python train.py --num_hidden_layers=23 --hidden_size=192 --num_attention_heads=3 --num_key_value_heads=3 --head_dim=64 --intermediate_size=768 --vocab_size=8192 --hidden_act="tanh_gelu" --norm="layernorm" --norm_place="pre" --norm_eps=1e-05 --positions="learned" --qk_norm=false --attn_scale=0.125 --bias="all" --tie_word_embeddings=true --parallel_block=false --init="normal" --init_std_qkv=0.0236 --init_std_o=0.00348 --init_std_up=0.0236 --init_std_down=0.00348 --optimizer="adamw" --learning_rate=0.00251 --beta1=0.95 --beta2=0.98 --weight_decay=0.13 --lr_head=0.0074 --max_grad_norm=2.0 --warmup_steps=383 --schedule="cos" --final_lr_fraction=0.0 --batch_tokens=131072 --max_seq_len=256 --doc_mask=true --train_tokens=728700000 --max_steps=5560 --dataset="wikipedia_en"
MLP neurons of a small language model. Each row is named by its layer, matrix (up: input weights) and neuron, and shows model dimensions 0-191. Each number is 500 + 25 x the weight over its row's rms, rounded and kept within 0 to 999. Numbers have three digits each.
Before each neuron's rows, "fires after" lists the tokens most often just before its 100 highest values on Wikipedia text that the model never trained on. A number after a token or word is its count.

fires after: "." 27, " in" 8, " the" 8, " a" 8, ":" 6, " that" 5
L6.up384:490534514476479449484489506528486541481454508475494477522468454464537475510491497495462502540480490525554485491525505515534487499507513519504496512528495503491523511479519509497477533470533494420548522465475495522543502510505498509508535498529496507534484514491534475508510489510474515497484486543459472461498486483504502479509525509494484499501474494485536474511449492542508527465511524492513473478530515514502517494521549489482543489489474562492501459519516495480472492472526475457514547456535493496533505485503572444507532511486478503482482510475528510485481504501510489432

fires after: " (" 28, " \"" 25, " |" 5, "\n\n" 5, "," 4
L3.up216:473476508506497478543513483515514485523529461501486528509451502453527476490504492531506496508531486491491523451525498518496497450507532476490491469548500493474470471460508505473518470471518519480543539500543471466493493514503521519517534498536512417497486491501512456498502504505519497495495505524470536482495532493541503485421510463463505506512494487503513488502451513468489494479549497524470538502516504510542482504516523520508522485463513529495514536525487534515514503473521561554483503501505506411527487526478518488500509517471493478487485494539528498524512530494530513496

fires after: " the" 22, " as" 15, " a" 7, " The" 6
L12.up154:497495488519488508536533470557499489562483530530468545458510464494522498470470501510485476516518491535512520521567475551522511488443497503515552484503529507509499512518520526486512523510488499473507509476518448541517521492465502516509518504519508491523503503496513497489484450524471512488504497517459499538491495511512521467505483507461495502487508478478484511496471464473526505450527469506497485522568511518495517501527502495493516484444490510481522534514520497496490499479517564473477551498466509434470539506527478490499500460443450489494480497514495472503492555510479521503

fires after: "-" 45, " Par" 5, "ti" 4, " (" 4
L11.up279:491536498470497543546486465474462557536459443496496503473510536493528454516519526536494531498496458492506506499534493517496478510520484475526505479486516486483462551534537527521483483489475478516495503500460488469458489510518533493512500533506525504447494515485499512482480507486473513416501478525548534484469517475514539552488516464518541528522522488500519537506509497526499483450502503504505509517553475472475536489522478491499493515487519527501506492478509528532530514495510556495490510514483505509519499486496457482496473473468509517536499470475450484490513507514519489443

fires after: "N" 31, "°" 12, "\n" 10, " one" 9
L16.up207:503520534484493485514476501535535482522499518500508491501545469556510486468531496510508460461479474497518514534491487515507484490488477539508509476487529508547509522521520454496520483480536502510521475465522512478567510508517493478487508531462528480500512518474506484515504511530527518509520531494510448487493547489521511531524488410481509492494480489509515464475499515470509499510539503475496521485528482504515537488462441495503492476472512525465535497494502484478520519490485456488464504438523493494590508484506485502430489499520481509550492509477520523523492545502475494483

fires after: "-" 29, " Pro" 13, " pro" 11, " o" 4
L14.up207:522508527509492523511482492556514502516482474480448488471475501498463484534494524524508474477478501523520536491473471521497506496518544514485469478481536510508449499493528478478461505473495471519516453499480505463452522517525548502505463549473536458501490514474495509490518462474465571457522497515545457461478530546522542522491491482556496511524501516497486502503513549492522480472491502512508487485497493493497500505496471519490523485481532511491536500506505551519484516508532540483489472493469488528493467472505486514509490499527446506531487508545494472559516507535525482457

fires after: " the" 60, " Western" 4
L14.up57:453517523503558514488489513492470505500513509527501523460524546469531495482503510476538477471504492501520521538527501519463460548497515528483533493494501531476474495547474515524528468536506503499501504483524483516508518490500521482460535516498491485498457534503484510498469497528510495509512488472478453481471513565523491509473529509507498489498474503469457495547478505522508484487528520540498470519550499435505440506496477481490487526537498514504482508505524575548488513481476493454479488488488475451495516490509478496472521540498504451510490467527512527465452522534531519485

fires after: " |" 50, " well" 5, "|" 5
L12.up28:459514500480553476508520473502502499511486417510498489528505521556510500466523508484557497479533448515551481469513477487498487489497495494483503538531487483485496469483509492511543499484532534508491474469520530452475516532483516492506506545444482542450481534471540504533507530515492497495509518532513510479461495490507487501473510477506474486540524539498484460479451500532524537525518486454495480539519514516510508510517495505470479531484498481493525518496517489541534530474511510525494478479482550462552545490492517511501493511531486502502483494471547521535491517517531481514

fires after: " which" 16, " that" 11, " It" 9, "." 9, " have" 8, " it" 8
L9.up278:517513516467499487457532467491511545459526487473507514532539529506487496526469491506492521530533463523516449505526499522464502500525512557468495487490496522499510476492514502509485543513553500513511526427450502491497543465476488507505538563468459489504511533483530465527512467487513494495480490504489534515508477482505525468506499491493507475468469517492515509533481515482520501492479521503492464494493521477572537513509464535535515508486512442487505472491535472513509494456506480469470536485491488476563529486514517490492532540496507501493479526514494494501463502527513470444

fires after: " in" 45, "In" 14, " the" 10, "-" 6
L14.up424:470480513508481493482466499431480535500479479451546460531506524497526494496463501495523541521526481475550501524489528483497501520504474490484502508471512492522485504503501500513510496466518520534518474475534521484482483510511533512500468507489520516438533474502492468557509484471471529470484513480512487525465472508512494490466566507490481468522505487500552514539502523558498516484517481479456551490490510461496493504554479539452485485523501514499497524495540565534526506513514496477515549485469469499536476478506470491499507493496494497543472495517495454529483507515498492450

fires after: "." 32, "\n" 13, " the" 13
L16.up274:470462521521505535506492501471496529436522484487516522442507501514529516508511530545484463503455472493493519480501444533486511514505476530490524454464487543511478522540517505470517530520496492535467498473508498492561530484498516495554461492492486493499517478472493527514478531531521501491507513469507463529505525529457540494544461520492496514507467512528486499540503522536527510493515510510494491504538475454520490506529511493477485542539488506453513506530482509504495504497491504434483527481476522509509505512487459515486475543541527489523500469495538452491449472529487503476

fires after: "G" 13, " Ab" 12, " P" 8, " Or" 7, " G" 5, " Gar" 5
L16.up294:501468470484478527505506490519487477506522459535479540465487496495483504537497468554512468457485495499535509514492459494485502555493491521455549522551481487505521555542486485533485486509498520511503521488517510480536529455473475486556454504498517565490512510473484499501542488487481475503491512485509459485513513479525496520531496492532519462507508532523484528525526517493499471506444479513514505501522496482481488518479438493549492474493480513540512504508526477490507537526512515535468485510491463473490461516513501558505476436506489503514479443488524516469520473505499506528

fires after: " (" 30, " \"" 21
L5.up536:501520495491484537478503522487459505486484459492469497485523480494454480497479485525529487533505483514516505490516503500518481520509500489505507484476539507504489498463515518512527522515532452560479488472522463486524501479551501532498525530527499439553464499492510481528483480440515497480475499518454518503486523463508495511440510511501486484492485505494515478484526536493490491454558555507458484496514527527509475486567503506518487499501503529479483481499501513504455508477522485544529538459493543464592435513500522502517501454484497510481490497507470504527508503509494509487

fires after: "," 39, "." 15, " of" 5
L7.up345:482474516577507481480531549523517488523508500492494513514453438502523559519510540504515512526492485457515524467505508520497491497454473500490489477524527506501461477530509495497464468501479484478519535490511497542536538522543578501477466496538517473502486558488503517498474481496495529505544526504503475479464471514537514532531500480535479521489513486494478463510517484540472537511483531501502449530517477459496471499511564548510472515475493515476523494509503508515480517530516508491471515492466523485492508516484515498518464497538482497518496455477544486496503477498514507482

fires after: "-" 52, " al" 9, " South" 5, "–" 4
L12.up666:470494534527466473494521530531490509516487487488509537526497481566538507460515506509522508478487511526517515526538470501503503508515511466503515484506508505545481493528499471504479488507497510523490493502582463483510524490488525499499465494524492514521493459482478472522503515525489553491512518467495520545472520502536526500463513443519543476558548504489481499496495470524501503495489494535449461488500476450481498494493503489479487522493473458495514503493527503515510517518523498478480468459475486499482520488455462543516514487473498470564481427482538522561520491517494515468

fires after: " |" 35, "\n" 17, "-" 17, "  " 5, ":" 5
L16.up472:495470495511531521509475511459568559531524488467486490523537496510477475517525485482499467490533501503502536523454511545493494521487470500491502507487505520520535498552478498468524464553514483540517476472468491543500478495494488488494518495494468451491523495494470456502525531521490474520486512463494502480499509472497532539494496493529499499476477471498492535501536497474470465518451485490526458513525493491469532457494478512524501510483455460512495520522504466487499478480492500524474515544493537481495502566513543535558486453465466491512514497520518467483497529506549510492

fires after: " in" 15, " on" 11, " won" 9, " played" 7, " for" 6, " took" 5
L14.up264:547558492499493538541519523498502512498454542495496485503491485496478503530446496466541518503497480527545534509530505488509488496518495467485566517492519521497518502516510516496517471495504506520514421466467524494511503504500518483513488541495473533524484532501481497559515447477529487490512515512463503477439501478546517519474540511506490506538440475483534497486490521501485505471517502515523502489498467504462507482478524494488459478543500493473495484485536529482513530504493502487447486496471559484521515494487478505515522491475485497478480441502494516479506564499542516462

fires after: " \"" 42, " (" 20, "=" 17, "\"" 5
L5.up372:477512468487533502485502517511452491518496467508489492536495470470497513487461523496487489531503466504480499508542501531552496496490487490525509518497532490456505483489516529536530525491519500513513503487478434526519531503553512485492551493542470437538468552484512488474519510481494456479472468506482510497486520481503494500424515519519469495502487458478493482491461494512482475435549495511499493485504517547535485510533523508518534505518489494493508513487506524507481497488538505551521544489487529426527504527470503473500496511482475508426487474484496493529529515523486502484

fires after: " |" 23, "|" 14, " Candidate" 9, " ±" 6, " No" 6
L16.up132:505543548514493555478480521488497524496529467491494508497450429537502507462501500506510541528503499502537496507484483482487462482558500474481501490519510500515487524503531489470521521465509459510513504493490466519466497500544507511518470537484537482511502490493483494531484480476464527461530517498545516546471515527527480501467516509536453492489436467506517504537519507529465499484522440505471510506476474493503530522543535509499503534513491470505507522505487557510498534495525464472553528486497519508509473496479503510483502506470437489520481482542541490532508507495472500464

fires after: " |" 47, " to" 17
L5.up48:524532513543512494566534537516485536484480535465481496466467470463467467471469493466484455527513491500515482490516481524506486477520482488457500500491508530500486485510528524468500494507495445546497463461476484532553496491546533515479531505526483451533512516482519478533536513471487446504504500544475487496470478469525488511500538510529499458507490499508557536499510511500460496490479532513499471473487524501533505472499507514528502482505523544483510490493546513521477507505486454533491495480500504476524512543529513465517494495513492523481486455508489545523517535515517473449

fires after: "," 21, " February" 15, " September" 9, " October" 7, " August" 5
L10.up356:504524532506552531470501531527482490491482487530519519509533464504540480488505490486498502520535455455509536516530511514498499490501461516507473506488539529523506534513483485489517478499481465543536506462499492531485498521524476472484502505481520536500466499478487488554494515484535481531508533475495514425499529525510479531510519485520516506493519420464488518525463455492428481524519505499477492539526476522470498464525500519476491508513510482479509519473510538495549518497493478493504510490483511510509476502522463472544495527516519514519485444486544425491514497499531477476

fires after: " the" 50, " a" 6, " American" 4
L6.up369:430493515533515519471514525533447489491452462453498493526503477456535475509491519482556535543474461503502511563559493537497467507490487523502508477459503481531506497555491489564532489487481491483518519471512503539531524479474519495489503495460527527519483535488513499515490498483546491463475494477521504507476497561539492475450485503512474504502488515486472496501496536523532508500468492493489518488537487484522473495493468510483479506539508513492513484502503532496491503491499483456510529493459556458514485484541468526508527481510503496507490464502514516490473543518503527516

fires after: "\n" 83
L10.up710:489488471460523466512489493533486507511512483445456485512507459485489514522494513469512497481511469487481513480494497492530511475509481501484500474524496499505497511555497467497480535505519484480488441483565505460499502457549458524494485503469487497526446511494507513485535486520474486504529512508481511539488496464495546497539523468517485497508453517512534501542504490486494492515539486521531505512521482485563512480535492530528511525517520498488512481517543499547551473480486478530436516525485506464480510566524513524521520457486489468530498506486532493534539514497486517438

fires after: "|" 40, " J" 7, "R" 5, " Er" 4, " A" 4
L7.up238:467507480471510468531518511524502486501574505513509501453513512497507525551511481509519486486507508499500526506536474498498500503468511508477516490493498555519486503507508480458528490528506517524510498483552514447477534470543473529514484510459478513459468503481499462488490478512494487475530525477458425539484511496475518530527511503556535507527493472493462493542487484459512515531476470531524525518540461476486491443518488535475514498488502503483515493510495522541553507479476523462458481549493485466511485481533484543459484502471509533525496519500530525481508512522497515496

fires after: " (" 38, " \"" 23, " |" 7, " Tai" 6
L6.up600:515501507460488467489469511489451429518499497452494501474513484511462513486526460502508474485489508484541532543497473512505528492485442481505542518542485463537506530501500522485483475445515504460515528522496516481557510456515485507497529495524524488474468497494542498479512506502507521458478498487509481505484511470543519481487504513521519509495486478575455510506526500533499569461515516490460515468514483469544521487545536553501534483478512528486500508483493557487476509493530511472481532460489498481518489502491478520503533460527508512500517513493492487502520524528502530487

fires after: " |" 73, "." 7, " —" 6, " ISBN" 6
L9.up550:480532500571482479492528528480492493518506496498502537515477498486477497512492486520501477473504450518525497484548482526531482503488496509499500507500510484502489493506532497486496533504517497500483469448475517497541502474481508458526561491513520521497490523476493498514549463478496469480467511541489535533495521519474537504465500507498483485533476493432522517493517465550490488524495563504462449484489504500549531486522525540532493539505515497467532493504499478510492519534501462432489507482494543426543514507507527480501530506547489504498486511468531479524497476526521458481

fires after: " the" 70, " a" 4
L3.up257:486488493481530543540459517499441494509503459483512475512573500457524478544487466492481495527516458489459483546535491501492514556500495488499507456480510493472530512490502503549492527480510454517474515498476461526513486462581534500467457492481506520499516522501496453480535472493463517499521508518490498495493516515515486495490497498470522461518472531471495517521519494520455468525570485502483501524517471503528468524477489511532501512499508513499506484478509509491491508457490544494521525472471495464501536508516534513513533522491435511471480511530492497514517534514503508472

fires after: "-" 56
L6.up549:447541481494516472471526510504471506517503442452495461488524511499484496527472527493520501538510487468462515477502473502518512523490472507537495463506521520487507494494516511484493471476531480504497507499542482492470512508541518468504482501522502495517504510497482468491511478487523481443535492511513439536481504486527480530504542492534532488486499486509529517490506477556460519439579499487472479538482490507475480522521572504485534505526497492503493506518516530555448507508552515511503497470471519444506495492489495513471488501459485498513499503530482455535541489526528496469